python train.py --vocab_size=16384 --rope_base=10000.0 --parallel_block=true --init="normal" --init_std_o=0.0 --init_std_down=0.0 --lr_head=0.00517 --warmup_steps=200 --decay_shape="pow" --train_tokens=1073000000
MLP neurons of a small language model. Each row is named by its layer, matrix (up: input weights; down: output weights) and neuron, and shows model dimensions 384-479. Each number is 200 + 40 x the weight over its row's rms, rounded and kept within 0 to 999.
After each neuron's rows, "fires on" lists the tokens most often at its 100 highest values on Wikipedia text that the model never trained on.

L4.up1425,165,214,224,201,132,131,190,244,144,155,188,212,215,199,175,217,220,134,167,185,224,218,155,163,245,239,160,243,215,213,184,133,208,139,214,74,172,212,181,120,135,214,208,230,173,220,199,238,208,218,183,165,228,200,165,265,192,186,204,197,164,163,216,192,173,219,228,237,153,260,238,189,165,135,185,190,227,201,214,103,160,178,314,189,130,184,192,165,203,215,177,255,183,202,211,216
L4.down1425,193,217,252,208,135,161,234,269,226,280,257,229,199,233,213,96,242,225,179,126,179,159,210,293,176,208,177,162,263,172,166,174,185,218,232,185,200,184,200,174,249,214,220,250,195,242,175,183,216,291,200,176,241,175,235,211,257,207,125,190,176,181,204,154,253,224,175,191,179,222,287,204,217,88,187,229,202,174,254,304,181,174,223,205,175,229,232,198,198,206,194,220,124,202,128,196
fires on: "el", "le", "ell", "5 "

L4.up229,210,233,208,179,200,249,176,251,216,261,212,159,201,231,230,265,214,294,192,208,154,200,172,177,199,243,208,190,193,167,173,210,219,211,239,281,161,189,187,247,148,178,119,207,209,219,203,197,192,235,126,183,184,260,228,221,243,138,236,181,195,270,211,179,188,133,205,158,195,207,229,156,180,231,280,194,222,199,172,199,255,243,208,114,261,225,218,179,167,155,240,197,227,171,161,156
L4.down229,177,238,234,250,185,188,193,217,180,136,252,208,165,241,236,163,221,152,214,200,228,215,251,187,233,234,202,220,205,218,192,115,242,156,136,205,229,199,199,120,206,183,252,220,209,195,176,117,199,264,229,298,250,165,172,236,205,222,168,239,302,125,243,217,167,138,186,133,208,190,228,220,205,199,224,199,172,181,285,260,214,193,193,171,182,183,180,198,177,162,245,134,178,222,260,229
fires on: "and ", "ion", "| ", "office ", "-"

L4.up835,154,206,234,175,277,217,151,173,241,150,175,208,146,207,184,195,233,223,230,233,216,168,196,188,153,186,194,179,156,209,166,252,180,215,268,172,162,208,207,162,191,170,239,209,211,158,227,176,205,255,218,200,210,148,168,250,150,180,181,242,201,235,219,165,207,204,211,244,151,174,138,123,167,167,196,204,200,216,261,194,248,273,175,194,253,168,141,112,248,229,279,210,217,177,195,259
L4.down835,252,205,201,195,202,221,191,247,160,166,204,212,181,214,184,174,201,246,236,196,232,160,215,212,257,251,149,167,204,154,177,277,231,211,230,262,239,215,219,212,201,261,93,185,209,129,186,141,196,137,211,242,146,228,156,171,212,157,196,269,166,151,238,183,210,218,195,208,160,153,182,80,199,189,165,227,222,204,138,141,248,205,280,227,194,180,179,189,227,218,121,200,190,187,224,151
fires on: "Bel", "Rel", "ar", "se", "sp", "ich"

L4.up1078,220,209,259,240,158,203,159,210,185,198,168,221,249,190,223,225,252,209,198,186,195,231,153,120,176,165,222,164,267,258,227,227,201,259,153,210,251,268,234,240,203,205,225,209,218,163,185,163,230,173,115,209,207,258,196,206,154,226,194,141,184,195,248,186,145,246,194,167,211,140,183,162,201,216,178,250,160,200,222,188,195,190,211,219,231,190,163,166,211,242,216,199,147,195,160,252
L4.down1078,141,156,207,132,316,237,166,152,200,192,137,151,219,282,179,113,250,228,180,264,183,154,135,214,173,220,239,162,172,116,189,207,148,248,225,225,187,181,135,166,208,214,190,144,200,147,172,186,165,229,229,156,202,251,214,238,186,166,173,168,176,292,237,151,208,185,228,173,195,215,194,206,166,93,263,187,240,158,165,175,218,198,333,172,166,213,226,231,183,212,271,247,161,183,174,228
fires on: "has ", "201", "have ", " ", "200", "also "

L4.up983,156,256,249,161,175,200,164,273,266,213,73,148,207,105,198,196,265,147,200,179,202,205,211,160,187,140,199,226,162,199,121,239,175,205,158,255,249,214,180,232,222,215,208,163,160,241,261,215,182,303,222,176,181,238,128,135,153,124,221,176,231,168,263,211,247,217,238,199,270,239,181,207,216,184,205,220,226,151,224,224,224,299,161,217,235,241,171,193,161,218,235,174,178,147,273,111
L4.down983,217,260,239,170,149,173,196,219,143,223,218,180,249,154,178,194,222,181,144,200,146,188,167,243,122,156,258,229,207,148,184,215,195,254,151,270,222,231,200,185,191,222,157,191,202,190,266,164,216,208,174,222,263,228,225,273,181,198,137,217,253,174,232,230,288,254,182,211,159,175,207,130,193,189,205,271,154,225,186,178,191,191,103,278,141,201,182,250,177,232,185,168,174,180,176,231
fires on: "due ", "is ", "v", "ex", "det", "Source"

L4.up2459,214,227,235,263,270,180,172,220,240,202,196,146,247,269,234,181,243,237,191,157,81,161,225,206,178,158,214,139,161,230,160,214,186,153,158,203,207,227,228,246,216,238,151,147,189,242,173,239,188,200,295,178,232,142,202,251,274,188,198,241,210,166,230,266,217,231,236,166,170,138,276,239,136,170,207,99,160,182,223,179,240,173,188,191,270,200,277,201,128,165,186,123,184,215,134,154
L4.down2459,206,244,287,148,172,139,193,166,157,208,177,231,175,151,131,165,182,171,271,243,160,134,185,222,232,193,259,157,209,205,211,219,163,205,171,185,218,222,188,136,217,200,183,164,205,210,211,224,214,268,221,167,174,250,198,140,241,186,221,142,211,141,286,189,205,217,204,214,146,227,232,266,232,133,208,184,209,226,278,175,261,189,157,187,262,209,233,241,201,156,214,208,194,154,206,187
fires on: "un", "re", "im", "Ref", "fi", "in"

L4.up1612,231,201,294,124,143,219,170,179,202,183,171,175,188,158,201,174,207,185,195,236,201,255,156,203,234,227,229,200,181,143,213,198,209,196,183,147,226,177,153,247,255,171,203,133,184,263,236,178,218,170,204,165,197,256,218,216,244,309,199,159,187,233,189,177,260,163,159,249,221,182,198,180,256,157,145,173,152,225,248,257,311,183,173,249,192,244,218,235,197,185,164,224,191,216,240,192
L4.down1612,208,177,180,197,196,163,229,216,274,255,206,256,245,180,136,204,176,151,113,189,214,175,177,211,172,140,180,152,178,206,192,209,217,240,186,183,133,183,273,122,112,237,107,233,281,156,218,175,188,245,177,137,196,87,171,220,248,200,208,225,210,156,244,243,150,225,141,201,198,197,159,168,211,171,253,186,201,243,162,210,282,228,191,232,192,209,142,259,250,254,260,220,223,188,181,167
fires on: "| ", "Goals ", "(", "i"

L4.up1927,207,159,180,230,149,156,173,271,220,164,171,193,148,176,189,147,216,202,141,188,224,243,137,147,294,218,250,253,213,189,251,282,236,161,263,205,152,150,205,249,170,181,194,149,195,149,168,188,184,161,176,221,185,147,172,170,173,207,207,186,187,218,183,235,241,250,130,196,230,217,223,267,185,255,153,192,255,216,189,140,247,170,212,230,291,101,174,291,216,260,210,220,227,182,194,235
L4.down1927,218,242,246,217,205,182,206,240,149,173,194,217,182,295,198,171,180,175,193,240,248,152,272,253,203,193,197,234,151,200,236,229,166,181,228,239,276,183,249,188,182,236,193,189,136,286,106,187,198,218,182,200,229,210,200,174,138,193,221,227,206,236,244,255,209,148,157,155,235,212,205,203,168,231,189,208,170,179,220,187,258,260,193,137,191,230,179,232,153,174,199,158,264,228,163,129
fires on: "\n", "A ", "in", "in ", "–"

L4.up1974,204,120,228,225,299,231,128,234,194,233,138,181,214,226,261,254,230,196,132,199,205,192,133,164,188,136,225,226,277,229,157,211,223,198,165,90,197,185,249,215,218,217,252,165,90,259,112,186,237,233,184,237,259,189,96,176,181,206,222,123,213,268,175,217,162,247,138,150,265,200,224,226,134,214,255,195,189,191,157,144,163,223,205,207,197,178,220,218,169,165,141,246,250,173,243,223
L4.down1974,133,279,199,140,196,180,251,155,222,229,153,215,237,145,203,185,234,195,210,186,166,153,139,228,200,201,209,194,212,252,213,208,234,206,78,235,163,135,193,135,254,317,205,276,244,275,235,177,212,205,288,187,251,208,158,259,177,157,251,222,187,228,241,176,205,217,221,172,173,190,175,234,199,197,161,199,204,206,217,162,236,215,140,199,151,286,200,159,260,234,220,213,152,162,155,210
fires on: "en", "an", "States ", ". ", "World ", "l"

L4.up1008,140,181,234,245,214,220,238,242,221,172,192,250,190,186,274,194,141,177,163,232,155,290,202,206,196,238,144,188,246,207,174,210,255,199,171,138,126,180,209,226,176,159,198,209,147,209,176,226,278,198,175,140,290,176,216,227,194,243,253,215,147,151,222,179,173,160,212,274,154,270,274,157,253,212,218,195,237,231,148,190,211,271,236,216,257,243,232,152,175,168,224,239,186,212,274,211
L4.down1008,146,150,169,258,244,154,173,201,253,205,203,165,235,212,204,209,200,165,211,186,195,188,208,193,227,209,210,198,253,253,216,227,234,157,209,211,211,235,127,159,245,273,185,161,215,157,193,166,276,227,253,255,245,211,247,286,183,194,178,175,154,137,209,180,150,169,198,270,242,163,203,206,194,167,228,179,157,197,222,180,173,258,89,195,233,197,187,228,258,215,161,236,258,218,215,199
fires on: "es", "ies", "; ", "y ", "de ", "i"

L4.up585,161,123,214,210,181,258,252,205,249,179,232,245,215,187,227,183,259,157,234,182,206,149,228,143,260,143,235,174,218,220,219,198,179,246,227,168,256,209,188,238,244,209,202,160,219,156,189,288,209,161,233,176,237,139,177,177,211,224,176,172,210,212,97,215,95,186,155,274,235,203,177,141,182,189,280,224,215,209,235,197,285,223,202,260,204,178,183,210,234,170,250,195,188,187,225,248
L4.down585,258,121,179,231,241,156,176,238,190,204,223,189,178,195,224,256,200,275,173,191,87,239,231,207,244,274,161,144,220,211,247,159,144,231,196,226,261,160,140,223,179,308,136,232,192,186,158,260,219,222,199,231,316,184,190,197,235,180,139,165,185,235,202,152,183,166,84,185,222,244,197,241,197,229,132,158,173,217,181,262,151,191,165,168,261,150,202,186,215,135,170,180,193,253,248,238
fires on: "to ", "ar", "un", "-", "I ", "from "

L4.up2207,216,235,189,159,198,130,225,271,195,288,169,164,233,232,192,242,190,147,210,120,210,236,281,154,203,258,212,210,164,169,114,156,195,298,250,200,192,204,211,186,159,223,140,209,86,253,159,280,208,252,217,177,206,253,191,240,134,259,152,230,160,115,250,193,203,231,248,230,235,205,279,246,208,150,237,228,164,202,258,255,310,170,237,143,207,268,252,134,188,256,242,202,145,197,130,286
L4.down2207,211,157,207,211,246,145,182,263,192,186,194,191,260,210,168,163,156,187,180,144,234,105,183,178,178,125,195,236,222,186,117,267,176,194,248,287,196,242,201,175,120,203,206,175,148,259,140,248,111,207,220,191,171,240,136,167,137,192,181,229,240,114,171,165,241,213,182,187,149,219,267,225,173,142,205,210,194,226,258,231,190,280,167,231,156,204,192,233,218,239,153,251,240,169,222,263
fires on: "; ", "al", "inter"

L4.up918,183,175,266,216,171,226,205,198,217,267,169,194,175,200,219,101,126,231,260,250,285,185,164,155,186,131,199,125,171,206,194,176,297,238,142,264,254,195,146,201,252,240,243,216,268,213,193,220,253,232,139,272,197,163,223,228,223,151,254,246,166,183,205,205,172,187,217,147,194,141,252,209,186,169,180,216,244,279,229,204,171,119,256,143,152,231,287,210,238,94,206,203,247,164,206,249
L4.down918,232,221,168,220,267,236,120,231,142,262,175,191,161,257,211,243,230,250,128,172,191,235,196,266,246,198,199,264,225,218,212,260,212,290,160,176,242,203,229,203,170,213,227,226,240,150,155,127,183,166,214,193,210,227,235,269,155,124,265,272,151,174,198,165,131,263,217,188,206,223,237,199,227,203,210,195,285,164,143,169,224,120,240,240,231,127,161,272,188,264,265,222,214,100,280,196
fires on: " ", "of ", "in", "c", "u"

L4.up2216,216,195,191,223,280,189,221,264,217,271,157,209,140,205,283,244,204,200,181,194,207,219,172,182,122,207,197,204,180,192,286,212,189,214,185,200,180,134,217,208,201,261,157,193,194,278,136,150,301,245,153,168,204,250,262,147,169,198,154,213,183,217,153,196,221,227,235,203,199,194,189,174,202,223,202,279,190,258,210,239,248,203,217,241,158,179,189,216,181,196,240,164,211,184,179,125
L4.down2216,215,197,187,202,164,178,207,144,216,219,197,186,200,272,199,175,264,201,145,148,164,254,207,125,198,219,230,230,256,235,139,162,200,213,251,160,167,196,223,169,248,222,216,205,194,228,187,186,246,240,209,137,157,218,179,186,183,153,171,220,157,182,201,150,239,185,270,203,145,188,156,143,142,202,183,275,185,206,215,180,191,166,230,212,193,197,215,249,185,217,187,266,239,201,177,181
fires on: "f", "0 ", "Group ", "="

L4.up1878,277,143,203,208,208,246,217,183,167,228,165,199,208,184,203,83,190,199,149,178,106,229,237,289,164,231,188,199,185,204,155,191,249,215,207,166,240,161,164,187,146,257,178,210,267,200,171,233,226,222,249,187,216,146,218,145,204,162,173,307,201,260,281,214,171,192,159,260,210,206,216,190,185,187,160,203,187,126,231,142,209,208,227,196,166,183,153,277,246,181,201,200,200,214,164,261
L4.down1878,234,215,210,232,155,209,160,216,248,183,215,177,205,259,157,158,235,141,200,194,229,195,200,161,183,264,178,216,182,235,250,205,195,192,265,111,214,186,239,149,161,197,218,164,181,181,193,196,160,182,218,203,234,198,228,160,213,146,198,188,237,124,198,116,172,179,228,195,212,236,160,159,190,155,287,209,212,227,161,232,231,187,164,202,159,255,163,235,208,122,243,164,309,238,134,151
fires on: ", ", "\"", "The ", "from ", "Lake "

L4.up691,215,184,221,176,284,176,126,248,190,250,146,191,213,197,190,207,165,235,258,173,203,215,186,193,228,242,232,235,218,237,263,229,158,230,259,236,300,197,162,161,251,191,223,159,194,109,167,179,188,204,169,210,221,163,136,255,180,184,184,160,139,156,240,157,198,218,259,131,200,149,151,245,164,144,195,117,218,135,205,252,240,193,205,299,164,205,263,220,236,248,229,201,233,234,173,219
L4.down691,189,237,123,201,187,176,159,246,221,149,190,207,170,202,259,166,270,221,245,178,215,178,192,281,162,175,147,276,173,211,255,207,187,301,149,231,195,211,141,243,194,232,313,197,202,212,182,229,201,226,227,184,156,167,213,137,221,229,230,232,243,257,166,192,205,140,201,196,172,155,204,217,201,215,202,233,207,236,234,190,222,214,217,204,193,202,179,206,168,171,201,231,200,221,241,234
fires on: "\n", ". ", "\n\n"

L4.up1231,137,123,217,214,178,198,229,161,255,169,198,213,155,148,196,211,219,171,177,161,152,217,172,230,231,173,184,148,203,187,174,187,196,188,178,167,238,238,217,217,204,196,163,278,125,134,147,259,226,218,186,273,164,219,192,221,161,197,179,163,274,188,188,278,189,175,150,230,201,231,154,159,180,187,108,106,162,204,205,226,155,206,207,270,243,204,157,234,191,124,208,224,187,146,188,262
L4.down1231,175,220,195,169,226,206,187,158,88,232,259,145,144,236,224,169,252,261,206,212,194,180,225,222,221,180,148,241,223,215,188,228,246,215,223,159,228,235,206,112,235,254,196,158,156,191,171,272,220,183,162,209,106,224,249,188,242,93,129,250,208,166,189,208,216,274,212,152,194,226,174,210,247,176,150,236,226,137,141,217,198,156,217,228,217,142,258,262,201,294,246,202,191,183,181,217
fires on: "a ", "ed ", "v", "el ", "er "

L4.up2535,255,142,204,225,281,191,144,220,222,176,206,210,227,162,174,245,161,198,190,239,225,203,216,269,155,154,207,167,101,185,211,140,180,104,150,268,201,151,197,210,277,165,213,151,300,139,173,166,207,244,208,145,222,241,171,261,155,239,217,179,156,134,202,179,206,218,193,174,234,185,226,174,201,181,256,164,257,143,220,198,217,129,193,234,257,260,205,183,192,164,250,179,231,209,251,225
L4.down2535,202,107,179,204,245,184,210,163,241,177,208,186,165,239,194,174,186,218,212,162,245,145,208,215,244,207,254,214,237,190,269,203,230,139,239,159,248,208,194,144,164,250,283,170,207,189,150,208,155,145,181,170,177,179,199,232,189,166,254,194,215,251,252,148,246,165,158,205,198,197,119,165,180,223,224,182,194,178,167,267,241,201,268,226,182,232,232,142,200,177,152,166,228,186,223,209
fires on: "Bel", "ing", "ing ", "alleg", "og", "-"

L4.up1156,210,235,199,117,193,214,211,273,208,109,194,168,164,211,96,263,222,262,142,189,145,219,178,173,192,215,288,204,188,240,221,199,163,214,183,177,164,227,207,208,237,214,204,171,197,255,178,240,210,170,227,153,305,178,194,139,111,182,164,236,187,187,208,220,119,174,170,197,224,209,237,184,229,252,111,134,153,234,246,190,187,168,183,247,250,289,196,244,168,217,240,189,201,231,230,295
L4.down1156,215,171,203,168,126,201,210,104,134,211,179,207,180,147,170,186,252,177,198,168,226,235,151,232,199,217,202,172,127,204,187,205,183,224,189,124,213,323,203,226,117,222,205,235,213,211,275,145,172,220,236,163,246,217,121,251,155,197,188,194,178,215,273,219,177,157,254,198,195,231,273,205,197,186,269,135,94,227,138,185,243,194,224,161,178,209,232,201,290,236,252,204,173,189,225,168
fires on: "is", "is ", "y ", "in", "us ", "a"

L4.up1300,215,244,173,228,187,175,212,227,165,150,204,276,148,258,162,196,169,163,217,203,168,167,246,244,166,143,144,219,219,216,139,117,172,194,153,191,190,158,180,159,223,221,222,106,249,186,203,228,227,258,167,189,155,290,204,222,163,246,228,209,212,229,130,194,231,231,238,217,259,178,243,178,230,174,183,264,150,210,159,184,217,120,228,240,177,204,197,259,159,153,176,210,257,219,260,260
L4.down1300,173,249,158,195,200,173,209,235,262,217,155,211,164,151,188,232,211,233,203,166,178,139,182,178,163,198,181,169,213,188,173,287,226,240,215,231,145,189,224,181,169,274,146,187,188,235,211,119,194,274,270,223,172,204,210,174,239,257,212,217,201,191,155,177,209,196,250,218,162,211,160,160,188,226,215,173,126,157,301,203,248,152,183,153,179,226,205,178,215,223,266,147,179,166,198,142
fires on: ": ", "an", "un", "in", "for "

L4.up741,208,191,208,206,171,247,182,251,227,205,210,175,180,229,173,266,176,165,204,264,158,224,218,241,236,205,192,228,115,237,105,212,168,178,168,159,196,219,216,209,198,191,219,222,273,240,240,116,117,180,216,198,259,153,317,188,199,214,180,187,143,221,224,246,162,169,243,201,192,223,154,206,166,262,128,172,170,184,182,150,240,147,261,241,237,181,212,258,180,156,218,191,237,165,127,185
L4.down741,175,147,220,173,192,196,172,226,229,210,165,275,81,215,177,169,272,209,256,249,236,224,170,248,153,160,189,218,201,232,157,166,273,148,290,203,243,207,172,177,211,246,189,256,236,183,169,146,121,227,245,194,167,124,218,204,142,149,257,151,176,152,177,276,214,235,193,76,194,235,150,250,180,201,275,194,210,175,206,238,197,212,198,271,216,143,203,158,212,198,261,177,221,129,186,247
fires on: ", ", "June ", "–", "December ", "July ", "October "

L4.up325,142,178,152,282,190,264,256,232,222,231,231,196,216,167,169,136,212,302,156,187,110,224,180,234,189,227,185,178,173,183,181,215,193,152,215,153,185,172,143,182,226,191,257,196,154,169,204,249,240,230,212,207,242,244,309,205,147,271,154,176,186,159,236,170,226,121,213,159,220,195,274,180,236,166,221,254,198,236,158,198,242,164,199,200,161,172,129,187,212,165,217,212,213,207,163,183
L4.down325,156,213,191,243,161,200,267,196,189,200,171,225,213,167,220,208,208,200,225,245,194,250,278,198,180,203,177,245,201,219,231,226,290,124,116,142,165,81,142,115,202,242,165,167,177,185,193,165,142,223,233,123,195,157,174,270,273,223,214,207,162,199,204,170,186,219,139,205,209,182,198,214,169,213,211,163,212,247,171,180,217,231,60,189,154,225,145,197,192,212,218,159,225,208,170,130
fires on: "Division ", "s", "season ", "World ", "Cup ", "6 "

L4.up1377,146,163,187,220,295,220,252,201,206,163,210,175,201,232,190,198,218,232,191,224,196,209,195,189,260,245,166,193,233,205,230,271,180,246,184,158,224,243,213,237,162,197,146,216,254,205,209,150,162,228,229,186,168,230,209,225,194,229,161,223,162,168,251,180,139,154,205,120,266,178,211,110,216,161,216,219,155,232,191,199,164,194,168,141,207,232,228,144,174,196,215,240,183,213,224,206
L4.down1377,177,212,209,154,167,149,251,170,244,243,280,229,178,297,220,287,182,180,203,135,224,271,175,170,199,139,189,237,225,242,193,267,252,274,222,190,204,230,198,261,191,131,148,204,166,184,237,210,145,225,252,149,205,200,203,188,197,219,226,191,253,184,197,165,252,223,157,141,89,161,191,118,198,185,203,187,237,186,167,223,186,281,170,170,175,208,249,222,242,200,152,157,196,198,223,275
fires on: "b", "cal", "Ca", "pol", "ia"

L4.up2135,243,215,234,196,184,200,242,186,215,197,201,202,246,182,293,254,168,174,176,227,223,193,253,157,175,255,208,175,303,227,211,108,192,278,198,190,201,225,226,120,218,203,185,180,165,265,216,123,210,274,203,233,149,226,176,153,214,250,210,204,181,253,220,113,204,163,204,214,154,178,222,195,109,222,150,206,184,236,159,211,225,166,221,168,221,133,276,205,223,158,218,188,165,270,175,220
L4.down2135,273,187,162,224,229,217,148,222,153,188,210,249,248,211,215,177,209,209,218,170,105,201,215,226,134,180,229,263,223,151,159,189,196,207,147,179,119,158,188,185,225,202,235,216,105,189,157,164,174,237,260,175,233,237,209,189,175,229,215,261,246,127,258,269,181,145,165,151,191,187,194,213,228,260,215,215,257,163,232,195,161,167,150,207,248,217,155,204,182,204,173,188,243,255,130,128
fires on: "===", "==", "first ", "|", "began "

L4.up1306,226,220,230,229,206,209,211,194,214,219,251,168,260,266,204,227,243,208,168,158,181,167,242,175,186,176,250,178,167,223,234,208,153,214,178,161,262,217,178,197,200,146,244,189,199,237,278,243,214,266,184,227,183,172,205,115,152,271,98,165,219,232,279,240,173,212,222,220,218,175,223,164,194,147,159,164,230,205,214,175,320,200,220,173,188,236,224,274,168,99,177,279,211,217,104,201
L4.down1306,172,277,226,218,330,212,250,247,179,296,209,225,215,289,194,206,234,197,171,222,165,189,197,196,263,176,222,187,228,260,154,269,158,262,140,154,251,206,146,217,140,263,137,195,182,252,197,201,163,237,130,253,140,197,260,165,318,215,224,156,208,198,190,195,272,206,209,235,129,203,212,208,100,229,283,205,203,210,224,226,227,260,201,176,199,224,178,202,213,220,160,179,262,193,243,212
fires on: "-", "d", "up", "ur", "ib"

L4.up1551,197,275,232,203,224,153,244,219,144,190,183,173,256,152,233,212,133,248,159,183,252,211,262,165,249,215,196,167,231,230,180,239,258,169,246,153,176,202,224,167,198,158,167,191,201,204,262,171,242,192,180,291,159,210,158,292,200,163,201,223,213,193,200,136,148,222,154,144,238,226,183,101,226,216,185,199,215,192,254,147,241,204,245,232,231,85,227,222,174,162,156,157,215,167,202,269
L4.down1551,223,257,269,175,215,179,202,156,162,213,197,214,205,168,219,134,272,216,177,185,221,148,233,174,246,260,212,221,216,160,184,162,191,216,217,200,210,202,195,219,165,198,238,210,252,231,224,265,149,186,247,179,284,199,230,130,216,171,130,208,159,181,279,249,187,185,205,182,151,292,253,140,182,218,214,219,207,204,153,300,179,204,210,237,164,176,213,188,240,242,255,209,237,230,233,245
fires on: "–", "| ", ".", "Bel", "played ", "-"

L4.up213,150,235,201,156,206,203,204,235,138,192,155,161,188,184,205,273,203,283,142,179,144,242,235,200,193,259,193,185,172,186,159,221,236,180,248,204,197,204,263,122,190,161,272,247,210,218,257,186,213,202,190,194,241,205,203,170,305,234,164,287,194,238,238,224,259,230,222,200,214,176,199,211,161,221,252,262,284,197,141,216,225,99,240,191,240,183,114,195,113,189,144,179,149,175,260,151
L4.down213,192,165,207,150,208,186,226,249,210,276,143,139,204,256,190,194,206,260,221,185,196,185,187,207,220,207,193,97,110,144,161,199,145,160,204,207,172,217,169,138,138,264,182,266,196,232,117,136,178,205,167,222,203,200,192,206,221,209,198,203,147,148,167,242,242,229,179,210,250,175,197,204,234,259,195,250,112,240,206,158,264,201,245,152,206,212,145,242,157,149,206,170,161,205,184,193
fires on: "R", "r", "m", "Rel", "rel", "Road"